From a checkpoint of a small transformer trained on Wikipedia: LayerNorm before each block.
MLP neurons of a small language model. Each row is named by its layer, matrix (down: output weights) and neuron, and shows model dimensions 160-319. Each number is 500 + 25 x the weight over its row's rms, rounded and kept within 0 to 999. Numbers have three digits each.
A block is one neuron, or neurons of one layer that tend to fire together. Before each block is what it responds to, as a language model described it from the Wikipedia text at the highest values.

Description: Infobox field-label pieces. Word pieces inside short field labels or headings in infobox-style lists and tables, usually after "- " or "|", e.g. Website:, Impact factor, Holding, Norwegian Albums.
L4.down1103:480490515520506485500498523514498543476496461533527478474527506482477510457514541467512521518510494466478512527472489488513514480506489459504520459514530503478498525468534474529516507474533460522498524509507538505506465476493541493486493472429479505452533454479511529497526496469476459464511494509518533518493518529460541511479510532489521481501505527475466554480510554543501496507457505491515507479511498480488473465502485502472499481503516518505507546474500462470533474469498485

Description: Infobox list field starts. Line-initial dash bullets and table pipe cells, and first words of field labels, in infobox-style key: value lists (e.g. "- Died:", "| Party", "Facility ID").
L3.down62:482486484516516509504491516492508522448509534480526497482503489510507527497513525511514514530469519524494493521508510538494485481557501510486543467526495483511529479525502473461478519502532505483484481465474501480493484524497523509475492514479469545500511473525463496526480483490493474512494469464488498490499447491489558477515517541517474481498491520490486511488496514511454509506531484459499535521507498486514501430533530479483447477551494521488546485515474506502475539515483483
L3.down172:458512506485505506556512446468445509507512520546504477502477477464546464506524488489488472509488514502489516535523489507460512455511504505501521494533477483500506484518487532526489507498496442511509542517500523481519494516513481481510524499514484466502526485551505451534519516494506470518474455490513452527517455480506514524483486555507495490486527517522476524493509516505492537471494457482464475484476513510458456494495523526526512492507514452528522497488500510502465499456476522
L3.down267:512485495474513519525565507473515501530509452541547463521477500497548480480524525495536533506486489515505518489526550489442499466514465528546524485490495496479504490501508505496511512496523478497486505520527508501569435528515482485502476513515500468514500534497482526518504513493461478511505470493530496513491454471495507513495484524460465503510468469481463565464516504495518502480538496464503500478542497499537475491523537458494475452524512487472450478492503467515524474508483485
L3.down587:526550481546513464514539557497476526503484526475466513451516482507488487489514485492503493484510503480464515493486504448541514510492489475529471467497464531518509491500526500533480540509501508531501531476499490494494448461526526477507478493514513497507514525476500495483506578528494530508479499473510506513500497501482526511486497498518534491513517477500501584474494497479460505514458530487478496531537482457500475503474479513495478523478480504484504521514482469470516516497498511
L3.down1127:476506497519491493513513504491488510485455512494465509513517523472477513515524532483548495522480522429509533494514463500489483485506484491505480481525498506522484524536581510528472555499525519487529497497507493488475526490505528513546496470510533495513523463506504495509493529533514483500527500512506488506502519528487535553465519522400487488551515541481486489449481505538536532465484486471454496487495482458467453492500521475498499493501458509508538508506522505500514529507494500
L3.down1173:512501526516465513476496431491482529465502451461472448514490478486560505515460465512490481495521544445486526496463494496495533479486510499486500481468480488504520512471489525496516536474502528521512526468514498471476551501484504512489494494531499485461458566521489488485464504519537519489517519571521482535511532473458481490485503524512501523510460512505498480462498479488527514475471522506481515553506511513477549518493494478542502493510487516477495521483469498472511522490527477
L3.down1222:485467487497486498512484484564490477493500482501498507534530489514498471532483512525506498504508448506506484477457518521493510483515543496488489548480504470536537524489489516523528523504529521482484463523470558521498486513489518485478469516487521501499491460531453509506502519514482480493547514477521496465508484516517490467458510520504518495496475498491475535506474478483529442514494573514505529518507522512493480529531487503516470545508454455530494504520533474486523553455480492
L3.down1265:533500479486497507495530513486547520530523471520499517455467521524468492507471524498504482495491494481491472514502512470514468508521484497494547517512536483491501507497487537485512549494545495493532486503515475476479481480468500497515471513506529488486487487504501520510501456544473500479502529481503524534523487516436524488477475536451492492456561536550465507523509516523476500497537447500444493503493522490490510452492493507522519487546519445503477498519513529519482466474528465

Description: Person role nouns. Final token of nouns for a person's occupation or role, strongest on "player" in "American baseball player" biography headers; also surgeon, archaeologists, adviser, mayor, incumbent.
L6.down158:506469494505519539468516515520496527498484526473500495562442522516526504473508502489488456497512583492472529480517505502452507529482528532519526494504503492512540477499490491488515504477534521532497510483498474518508488507473482530488482533489478515501543479504458504490528529472469461504514479500508470538432496537502507533481500549488469506491509546501501524505523517430546511467485516516509506495484460453515488501470532500509519516543551520503446504483478527506500463458470503
L6.down219:558497504531460520458540505483476498545524485488548507481444506476551531478493509536489508518507489525464558486562528525489467518482451552474475435482482507482544502481500496514491514494501479511501490493509452518463540501482511490477544536475518517542474515510499504509530496494472469510532486478521513484504477536517509512505506527490499514485535531468512465533506495534478475491492507496516526534517497507510479483496484514521523506478506507464485462475477466512531502501490517
L6.down450:522502462474439498482427499529527538510538512518517481509499433515498488528495487560520524494499480496480441502516493507522467487505538505503500529484504517485556511459478522492479529573481515471494523515454497532533510480499487483462503507542524539487488533516470513495509532507505481481473470502486471466550507486475478479529510518536512490514493508498471499487489537491527496531523474509512495516476521473522480483513476517477531499468532518463511519488471546514531510529475524
L6.down650:486525479520485482459474426524455504528506519495529498497489503477493475469485511522484496464509486504485481499520529521533497505514550499484497495533509504494527477459490510531453559505475459503494500487450498534516472514513503512472503563538549478474515509483496507489511558482466505510504482506544491500514509481473484482508521458540510523482510478506496468537522524476495506495500499499488499506538483487528518447496514543449467517516553493508517510443474546484506474478466467
L6.down863:467501529513482446488519496502540512532555502525477545526502463506453532471493491489482511523470457499516462502513527522506531500476488476535500514514478469511482497497458508508498487519531468494491483480536493486486527524495533463506475503492524508515508498464518485486488531521511530511480468514495491478488506528473486506523459507482510541559478485496477512491467531495569554501511491518517500494499477468507502475484447488464507509454499499520504527513480509503511499520484559
L6.down926:458528469485456448503476472499549517489527471470518481447507501495478458540509515506478521549490485521530479505536514477509475509475525502488502516499515482480512480504496468515530477524515468481519520500506503519510484501489469466479503500476527531505489544508505520492483514477487484495544497537498501471450545505495509530565465515561523504533499486502516514500461487515506502478502452510511483452518482513547502517479533479518501526517504496468535506533513498484528474474503499
L6.down1012:527487471512500492471463564498517537458494527512492533489520482501517528561470477470501536489502511503499476523473514525504517513519528491513504477458496480493529485525516479486510515502468469517521523488505515490527511568479504481499504481512460542506518494503539501506471527512528508489506481512515458462479505531519488484529520522504485534507499477493483494462491453495484519523510445525499492506543477488538536498520487529540496490465524525520507519514478487491533490536505507
L6.down1154:497547493485518511521543514532481501508489497462465513468500448518504486496499498519495479500494508527471527551497518513485502521487476538471546540489519460477518483465494485470511485500465506498486506490520517467469529565460521504502535518540467518543457507503497524517451477539503526518527470488521493542500499503493526512497490477494500521520521436544454470496504489506470505508512491516515564464501499550498460527472503505505489482525499548530499478488530494435488457481486510

Description: Person-noun suffix completion. Final word pieces that finish role or occupation nouns split into subwords, such as analy-st, goalt-ender, surge-on, hench-men, song-writer; also other compound endings like look-out, footw-ear.
L4.down305:576489490485454496466507484520537550535514514467553501529537487527493478526479498497521523490556510490515526482515507462506497502495563492458498455509522523496526484477512487504512514523464475519490491511472516558557506516522513515444512522512467505511480507497505502482468547495525488514504489473467499454492477515485460509497456528518509518488543461475479472480510484508522482484489511482515477512494519521535499553508539504509513481506530508531442535476481517468539448492497515

Description: Years and infobox fields. First digits of years (199, 198, 200) and dashes in dates or scores in infobox lists and tables, plus infobox field-name pieces and "pl" inside simplicity or accomplishment.
L6.down170:495522487497517505491507513471492530527511501563500499501459510529520491431508503507495529534509460488503488534516512526512502489522538480452523528490533507513531525511518479520474475472481488491519518541519536476490497532474534472528517514481467461500536500472457564518469526532505462494509489515475510504483508510484487527511480504471477536476523500458487518497487515543554487519510518508528533503523498491505459506517503465468539498495494464499478530475460494509507491469472497
L6.down177:480476532524535479505461485508507502500517503511442479543499500523517492535511484502511505481527518559521496515524509505525506511518512512519477496520465487551494450502514548462512503518482519498515535486520510508453451462497483472504491482519533507513509490463487510554561517528499469504483469481493477505493493494502554496511510457521492509479512518487508494466485508524511476505508516492483491501522498499561521473493483495464506492504483513514518473505481513530540532484488524
L6.down181:515479494466477490503489535503472524502513489480483505492547522469516503474472503468544499498498531470482520512506488526517491503492523469515510476527465548538518491476519450498500441474495485463530500488512498525493509488510535503497497522522517469498481536497503508513517485478477488494525481525514492516504494525511522513493470487489529524501494521461495525515512484527520469459508523483559485483490513491502540545487499498497540533512522496502501469481491535474511536519516476
L6.down185:542457559522504498512484526508484519525564504559520495471505505476495494466480493507479492491530482513503445540489475590493475445501524507495502512524510532528484485486500466501494488495500515470574519499494467554509466525506506518503490490516465485518448513526518468549542509563500460512508486485457446531511503511509534487521501484488484475460495507491511481478504524495496481498502472483528524489505476518512463441494483482444470466553517485488486490527492511508539536513533479
L6.down202:505503481492508498501506503479516491504436476561494526529498552482493484507477457505513512448497501532493499507489486465487501521498494485455470471504478479512553492524483472494537479502464491497481471524480538519525443505530498485484500493510493497517520502523487546544475503512549494539533519476461434553482437437527493473523485439518552524461527476531534516563522525505476488491510475552545531488530473479471514529461432499500502538491475473495475502498528501482507497478569491
L6.down248:475554534512484517511510473493514471468485517461503518528519526456512463430495516475489498505523491537467514519492494530492463481480516521516523502495489497503454509517511530543485509507528498489498487508488490462478488527518510498491469542471496504532495508467491528475522491527520506487519506501519492495472515507530534485475478514484528457532477466484472534527487499474509526479479513524485462550469555513446517473480461505518507470511457526485486498479512480480526508518526457
L6.down666:508483533529486502522472540521474499510500533466482483501430447488485498533481524517531493471484568454464485496524475530513475483497463496524514436444456497483499500526537487486511501556484489516489501539561468513531527464507504529530513455537463555518495510468487508433531484488481458493472485542519509513514493479511530508463516490500516506486488501531502491516506524509528532530482498462536530510513501514484527469465439522483481512528521487492503521492478484520485511483502494
L6.down885:498524495590517551530501500496478484522453516518502518528547554505509483513473502479487475526474544503449488495501531530513483481498547491477492512493542477536483505494453540484503544526509480471507475476501496467496484491504489497484459505494539469504462546493502502510507504576546506502494488480494491529482483532484513478532498508516568497458529515473524477449523518488473504454544486438508450529480508504485482477523495492513521416481468498517493490500470495514481440483516512

Description: Sports achievement nouns. Nouns for results in sports bios and stat tables, like goal after scored his first, innings pitched, season, title, second; also word-completing pieces like W-ork headings.
L3.down50:516542463466493484504482516532496526490489520459472539462494518522491507514488475487499497520550434493521495512502513441525476483464499524505475499539496523508463464509500482504499543502490465503498543470471522479487506516499489520493514490512529521482529526472520481565522534510486513497547483482487502476464504498504549521523510510517493478485488478493493511497497542493539497494469452495471533530487508508462483492459498491444493508485497477472494524481480456553481515506482514
L3.down576:499472498484484488533499504523487469520511509526516483502486457538514487475494491492476478506499487508497479529484475512496506464501486453538471498510466507483524521513485517543522501529494465489495566513527501524524489515491473448540466530532452477535511465528482524483523522476494489559496486516463496505494526491440526462484535478501473514456491534474458470513484533532510467522482496478510464500491550508501509513521481508531542498512487540522492491480490545485488485539464486
L3.down860:539501520456499512432498476539471516481478512521488534507458465506509485506507536543495464508486545494475437539535481521481504501467524492522524514532472491471509493501481465525513475494516508515504482510486491513524512477476498533498510543514543470538520492465477494519509513476530503481497545504483545537510467497469464513511488501462484495511528465449477500517505525532507524495507534514486500515506494530520476529506536503546470509503549510524496461476514511487506480493542465
L3.down1129:554544519472489447467488526520493514503516519519492529492448525491525527468488493463486502490469504513490479498505503547512486492473484464457496494464523474509518503442506511501493519512491484460519451512512510530558524490497518557455493496502545496463529533499498495483461521500508519496509534505485478504516528500477461466545480489546503522529509468472506500523481542555504473534543497513511487517471487501499501487552517496471470497476512494547501498458521503476499431522510449
L3.down1155:504497463500507502508479514538527525534495471481468478514498461477499430527532485523544494513498527484490506507488484514522506524468501520480485472526508524555497509514478491481499513485476531512504527511535467490484479534498509480519457534545502513505519539472530496500512520483488452478491479468483495469488461503458515466476529495528466472493520524513488472493481502541481475510503518476498501522490511481506515462530503495501499530573479496466507501486453526491487499547512498
L3.down1172:482501489461474513511465505510486518455441520476458506506565471505458532477525521479508485524527484498476525515474510455455449545493522480484526526499461473478523487505497465487519506528534515508481521512511464530492484487529512536515509544472468541549503512462452527504502521515500517501491491474460504514483469461483498503515517540510559516476476488490522469505482436490492524534510508507505481485518482534498534464530507510444510518520502507525527535459448501432494512525518501
L3.down1199:557467508460498484520452491558492529544455524491527508487498501497512476488509524545500471471518461519473494504479506516481520502488472448508521496495465542508528520486498509522524539561496467512464494506515501525475494533508551497486506554511477522514472560488461544476504504460572521510514469500514486495503505466520502522515493478517522488472444523458503537480539544505473465455505478462513487498530530523503486508492512544502494499454527497500506529439497479483505512512507522
L3.down1236:502502523528502465486535469493522490530498482533541491477540491503486464481466486498521506477514464481503524512507509473452506521504498481479505468498478525476481498495512435503531470509479503533514504459519461468524497533506513510484500467498493510491447486502501451492488547486475504502481503506478486501531467519502488496524523541481480471508469476518505501524493527495505479528522538489453534550472497462479495503540452485518531506516479545495529507530449529502489474542523525